{"norm": "rmsnorm", "warmup_steps": 263, "schedule": "wsd", "batch_tokens": 65536}
MLP neurons of a small language model. Each row is named by its layer, matrix (gate and up: input weights) and neuron, and shows model dimensions 96-287. Each number is 128 + 32 x the weight over its row's rms, rounded and kept within 0 to 255. Numbers have three digits each. A neuron's up and down rows have the sign that makes its largest values positive.
After each neuron's rows, "fires in" lists the words (lower case) most often at its 100 highest values on Wikipedia text that the model never trained on. A number after a token or word is its count.

L5.gate564:112093099142194102083130100109164074118140138134186113124114118113095134134155084098185090130130180151141144154157154156144147159125121133164111140094154164131121106094116095109110163136110159108114142131071066156167134162131124183128115060169131128175086081126111078120117095154148166088178145186080152128076115139122162090172187085145133100105092136192155153106162143138084141112138084132151098114198123146160156089102094102149161158142101184098207122126140157140108124125070108154120223138090064126166118168175128184086066138164166089171086207118139113147136102195112116114
L5.up564:106088131054121064123123121178063186113204088097100085128085136106135114152109162081131154114088091131125177137103164128137054139116092145124127115146179155117142114119111140097122125125152141136133187133168130127146154170134168119140176121077102188123118143135098175115066133106152092118144122102132149125107099104146126205122161174107174138103120083118174196088125150094142154174102126193165109128131181118104169147127153153101175097100078096147129146126102169154135126153154102082158169150109110133202076057121172052159067111136116150138087142095154143085128146158155184099
fires in: "of" 30, "from" 14, "where" 12, "after" 8, "and" 8, "since" 5

L5.gate809:136073095123127131158063113101134154107184088099141102086164162162104196138129144131145143087117150126130164133165187117181111122117165149177134077127107146100104091142201111155102139094093102133127109093109169168128172108124154114143123123126137131194058119121126124147163135106061141124170180165112128164156141186123130153181139138113097136107144144147145155119151197091177177141143149158147100121177097139128113147164107104087192163161074140094120189081116157147164141122148081134184147172077114179081132219161083114128073101148111114124100162166111142109053152109110146180
L5.up809:135054104124128149061115124128190149075140155180158181110143175124105160090122187106147173171223146103035090149087148147175139101137157136122106179118156148134128121161111132122080180159167094078150118074147132110170131082140161132171138140116155142162099169116148105148100193074174195163186128165125168198147146136112148123130199101093166161131213138121168159142140126120123124119135081132149103132139083111146178181107151112145149120123116123128118150090145202132132106206154124163124152101104176144105181128129124121151134095123094151138109142117121118087172101149150126149
fires in: "of" 43, "from" 16, "at" 4

L2.gate1273:149098118170172110171121145104224098082165098139145105126101100123146126090196168092122084163158185145154127175101136150098157118089121132140128091126178151100163137151103064097161140146118104148161188093110126172136106118158142142186116129109106117134135094143103161115140133138162137086159188102085136113194193168133137110186122138166152086081090138130101170103125142154120143093113122130175093121121163165131169115118165135111090130182120135105141109105136172098130109141196129182135113125143135127172097072082117124147153088094160077122175117146125122154118120130160094127
L2.up1273:166152139133089140103141168105163097109116152137136109146099087131172154179175122117065140151161180161036091163090170164084121105107128150145124128137155136191062096088136136102113100133154091168127117073088113139167146103176099188116121062138106175116177131076100091128159156129113169135147141108212165077154134134187112099113126169153109113130125125143122184133106137107122103193147076076166143133085148181117081156104149173153094104128138124087126058076168116186067112077162184135078165104084097068151149116122118163150123151100126117161175097141126137170146173083085099163
fires in: "new" 66, "of" 6, "against" 6, "st" 5

L5.gate402:177118098129121060094133124094097118147167100147112062144160146147112148131121160072195104120140149147163145159213195125100155231089168099187111086109112139116096133135142180140186123107109121106089061117122047158178131155149156187138107100088091140122107135105087077104103075191141130120137053128105166153102117122178208125197085115086095144127113110130109129140141162101061152153176145108131141125116099182120142099168149105112233111120093057122096138132179142126137113099121157122137133125089088112148096223154181179098136139156073057171102112134146116130135146165166193144
L5.up402:171103135155042155166136111141141113051119166149150125165125109152119126094156167141134085134124167180112126088140168097107188126112179127098164087144016150091127158152185141127141154144137166145125133139081079092114157132164115162087125097174121116177137151122129088141180144129107175143159116187124094126191118041128151184175155091126102156202157119116174142184120135126095130070081136090200149115181083138112162119133126100079101100128149122109089158101166103068159141139123139181113124085091077095195139141143132091118149103173094076147142111127088117125098150103110140084
fires in: "from" 60, "to" 25, "by" 8

L5.gate100:114106096136154103090169146139133076100113102111159160105077089110084122158063142129125128091130141097172052165173133117140083088151111118125143149136203156173123108161141180114109157143143130140159116135171144097116113130135159137117160108107130142140085165122109114190076208185103127122174128147097208143077164166123146129161113178094174143168176167150088066058128089137143122149124100103138072114149121158102164123100122108148123090113104119158138157091085116141098158182134115164136088152167133135141143110086133121176145156124089096150132090107180117108164166120189142132
L5.up100:177100126134122080122144123088132140108147148148098148124166141168151127075132124139134162118084173120111100151109174126155136094103115154096136110120137151127073125155133105137168142120114156129172190138138091119105164066106198132161156084127160163088143101096093086155083144154130104114116110147089150120125107129117142163107105135101170139061172108053112164144112163124074203135075170165110077160143140177070156212126154118115162109119104188100151096114124136128136122108179120116197183140119145148187124148130182127170138097178129129112077161120150171089115121124132162166
fires in: "of" 48, "from" 46, "the" 6

L2.gate1935:178101080090130108124115085083097121135154129104120134122182144115144173158134138100146066082079098085098124157113163149110106115154099113197124098122190052113070129082115131126164135123132060102152149098117117147090154134132151100146104143145159199067119091061091153067142111134157118129090078125139107181126142133141185168134143132140181115096110078150131099088067122100151135150106145106150131124148092122157115161133153147140117128119170111133111128111195186097135069118142112148096127157093077117164174053131129086096179100137118149126073124106099127137091144132185134140
L2.up1935:142096160183098130156147169127124122109116141091111146146105112167115083116106172158140150130115135164075130113171112171084068124091135118151107128090043131126127120142142097147152129159106129054079091148116144127128140132151147168071112108162129153146120128127104150092180130107149111148142134122123193159136146124125066155135096121091226115136172113114107141095125148115119192167069078096184151117115174109082134098082089176111109155136115113046125157142094079171128078197169124166104158143159084168094073139185161161142126147155158154129091112130113094087103133150147140166
fires in: "from" 16, "signed" 15, "of" 12, "married" 6, "along" 6, "born" 4

L2.gate1144:118107127112126150116130091084149155138141176087168122125151113139149141068166175132104077189137173081155091129113132138103116162125100200163169155116114149110178134162152204095054059133165118160133139140137079136163141107094063159125129095067131199113190144095100113183161045112133106130102122080124095137165094142120111118162082139131102095120102091155141111121136096163127128091139114110140082127172155164135116166096145173116198092141101135088105184125153097207109137151164166158108145154039111149109099140060132139096168154130167125102156107111194147123142130154159098098
L2.up1144:170118128118122099112094143142144155159119157139136144138062162143080184125187144156065129133063107129121126121157133094169159086088090071156155158128169152025089141138149090121103165148187140168114103131079112097165126140122119127170140181166112164070152085106086139134074121121123130178130141113176209182147114138153132128084101104122182124159164123110104155145112109126129118134101148139138096132180148110157126079127139188149104108124140100172105124088085140173105172122098149158123041110103149178143069090179093091098059142109135133176089151121153141169067148132188108146
fires in: "american" 19, "canadian" 15, "australian" 14, "united" 8, "york" 7

L2.gate826:081139121133127135101123173115079048093147151113132071115134091106141154117117113104123111108121097132135140069139162130111144130131160134120136143132092117051143115120140137084082193121090129133134163168097154111112131089178173135159072136190129114136116081099137044144097111150167099211115144156132209133134164122192146065168094116120148150113173083113105123113155202136123108114171141135119096124173118193126122116157080152140116058154146164152122115063064133133105131126101172179124098119144096133089118133182028149142076131108153113185117119079132117119066131182142130194
L2.up826:084124143159112115090091114145109116015108143135091073104146157114123138138120156126116056166140127113158153099152132122107135161083136109111182107138076079166156137088182172132082119094146129137079129093182172169126162169152185153095136146111104149130177129165160123151149178121109099218187140076089152148186195109121144143123117119152170201121150100102176114146094155102185095102172142176097079174193079121132151154120123157132152106084071144186177155134138104103142164139104093136136065090139087126124151155147134132101146122131089137171157145118073096143132145183219149146
fires in: "in" 37, "at" 18, "near" 14, "of" 9, "along" 7

L5.gate1517:143138162121156126134110172088119164124092158130078090160099144134118137108125190125149128091115162134172081084114114085089096141098145116140170100144134165130011087103103094127134118108109131110138146153117122120135143142177176157154102058071114114091129139108124050108094135144142091103125095132139127079177114068120111123083188098103104126194102080138122140111119154052115117123169125126118086108114114150050127162139145140112131084129125166086138067068148108097143122166142142133104132064143120132088124184191128135144124172119125112154146139121145086109087113124135192121
L5.up1517:162118116107172101214116118186116177123093158143110039125126189129117155142195164102184145127165109155152087184145150106112134137126143163112193115143104087108072176068108123149178145114099142120178102196118150197088100099139184164128168121136130124065146156121107114108162190176106115130106128125162130123122079153125164137083113132108060140151140099116153147131152144102095068147097102119148101141152110098072213124133178133111157093122157126123144146042170138131141122121154113125146118153119065102168218181156143113159114151161160108117058108118089132160137176142151139032
fires in: "from" 47, "his" 16, "the" 15, "to" 12, "her" 5

L2.gate350:153173114152175112162099217186204122128192154128079098145144130116128125089150120142230132174121187149059095147125103107200096126126067110158154115141160184094124162169159096123183164143122117127163167142107144137142141088079144109122174123091154094151129149116129075167144120108129093098126211074128141136134125153106030119092127160161128147109098112138057119117090139135147120154066131173158160093108181105163104120107164143098136155074131100059124136154080128120151127143142125125101098091132160129113107137138116140163123152136131111108131155106124168162121157139130090183
L2.up350:097128087138052087109147175107095111130145124164129137131103123111097113086103115137109160122092192138152100123150094108101130106007093093117152116176111122123117123089157058186128156141140043130123091093134125135148133117119133118176136052097088120191180149127136103153199105157134190129166099093179199155171108126161138148163064098157118137094084126062122142125146113120096145131134106098164110074154123104170179155093173085105111090096116150136157117128082147074130102171120194106157163100148116076123136134172147137172088144109080077088148147158134159092181152117108131130
fires in: "left" 19, "new" 19, "of" 11, "college" 5

L5.gate1610:151092110118118137128118213141101090102090105088106081158129185138122112157148129139154164152146151100128126171130128157067136110165138192137144120164090139112107138115137121104099127118111174170173132133092118215180130168104190146117079175137137129102144129138130083161140118124117120117153087090116111150107192132170172100186117127043125145122128105086104142096164104089145141167155160165169094109175138085102109121127101101138117138143068222096116132087127159123118132172131073108156126130102049121107140093106149156087059124111118121128139121164135161140110085123160197165
L5.up1610:134093120129083125110139146073183164211113111181081154138118119139162134101121149155179165131120089104116094133123111117119162093122107098149118119157107133164113101146131090140113117147066083132153145138059173120122160163077143115096156157097147141084120140100062098083179129123112177170127114105134146139170150134093106134130145129078103032077156123122150135108114134175148106164121078095147099133149125156106048138157091174149101096124100126093148123089116125140102136149156101132150161128135123139118119155121105153148133141042100104145173137143146170157127091147115140148
fires in: "new" 30, "the" 16, "all" 5, "it" 5, "national" 5, "professional" 4

L5.gate665:127108103212139037073171109107153133137133096219116078062112135098144152170127103084196121098116113103120099078158165103222117162171102153178087136125125144150103135138091113127149159116119177110089124201141086091133055101151151140170122141173122151160119152092096063145076155132079158127114107148092189164151135136074114116073118170146186174107159161180071128119147140121172147105112137108061132212178027177138102121169191081141142158111148136163179128102081118113107115095117111152129093128177109158105083113084089154095143134094129161142161103101110141081076164183129124114
L5.up665:113152108081120119087126119151204168142183156189076139164202112123152166139190166147159156088153120093124104141159166153144086107079151098113148091168225131139187136150139119120109141142083088126093186131111116126089117107122118147135147112130108146149090122109119115106128169075119100125160136116072165069138147096075140088143125059124147183136124042146127202099185142144157164126081088159146067152146113128190093161113186139151181103152173105103190103108083126163136122114084097095177080102119162132113185087160143085113108121123144170159127137098103158033137142130111125150
fires in: "of" 26, "at" 22, "from" 15

L2.gate860:138146102201112115160098073141140156156132104070183106110120164097065101046115182137090045110096135056096116100141152154080132181149104127186165112131120141058172137103126141076058117129111142186084154166139111199211128107144152114157179134123124122094091108141140085106127087164138147098114114120145078115158117136123103141133164127139101118083084087088100156123148101160097138082152176111152132130176112169104134133109103142150193091085121134129125161144108064121101147121127092164104145135096097103124094123156121121107159145085102142115097124126141166138143109143145102089
L2.up860:150098109104110148138147149157130131154070151181122046128133138184165185068143147131153111152121152106183087109164105144175117162135118140139203099139151145102095158122137127132132127101173138139197109163180089169107157191078144181158123149122146185095115104158095146174118085102046120139096060141186108118108159184073090190155122063165169168136194090146122083116111124123143176137158119163158041128110125164196109139089152167112142144089116066135076158089126123132087172137144109143112096109085167085095086145138105123121113131159100137148170081130129128121120138171096149150
fires in: "national" 49, "canadian" 17, "australian" 16

L2.gate1968:105109121140085157113140106040097108138144142147056155087140154113190095150150121129161081129119193059087142077126115124153104093135063168145103154116134144125093117132133109085129096094098177098103095087094167143127141111131112129100116087113156110184152091136125105128120119162206106121209146160116150134106112124075113117211096085072048123085125120126111103111177167128046086167154124155090099163106123126183106118145153132101085127097126139132149075165129161140108110114088166116148106180167116103075103109150094143166111097178104157155147097111073148074021136139164154170
L2.up1968:142066134167106116076162154077174128161203182175081142131080102104131160149167163136176145120165092120124111128047105119101068152148111050162105129093111111127155100128114110122145154171106143055108138120110088156111189189145120117125172053123096164161162111140111113067086158091165162159139177125147222148139167137127089132157118215153132119142177193180127110127104168155085090147122093102149093117147187115161147179118159170068187125118173134087103103147100182077105103076127098116123146140106119136101101157214139112091125141116140087130086115125132107080144135170141157120
fires in: "born" 67, "gebhard" 14

L2.gate1626:168069088149116124064142110091141133114155156083075137043185158118145141129121121122107113108121095128198126185038151094114116172156122093118176089126182079085179113115155174141135100136175106063140160110167126124191141120149132122126097134130126055119169137109092087107103082174130127091102093134115100181159086168102127084165118161111181151130124093176152081165112132104141097089169113136084122141181172155090099086199085154092112115115184145117117200130107114140115094105069117135128113069080101169147148078156158180137095187102119086138083186134075144102118122150181174109
L2.up1626:116093095151121092129113136148089102170069109156098159167176108134167198125117125110155125115153192169116160137146111048131169063097115124127108135100093125116099074107142118103146142123207104150092111133123097105180100105092126113116134113152145141142052183087124202073160193085145192125113121143110129091119102136126146149134147146062081089108154119187110132139085124040081109086125065110066155114138108085121087134144123077100186103150119163142121135126127124083077173198060122125137103148145093103223092156102065106136085107174139137150121152123091124139135130098115108156
fires in: "on" 74, "to" 8, "into" 5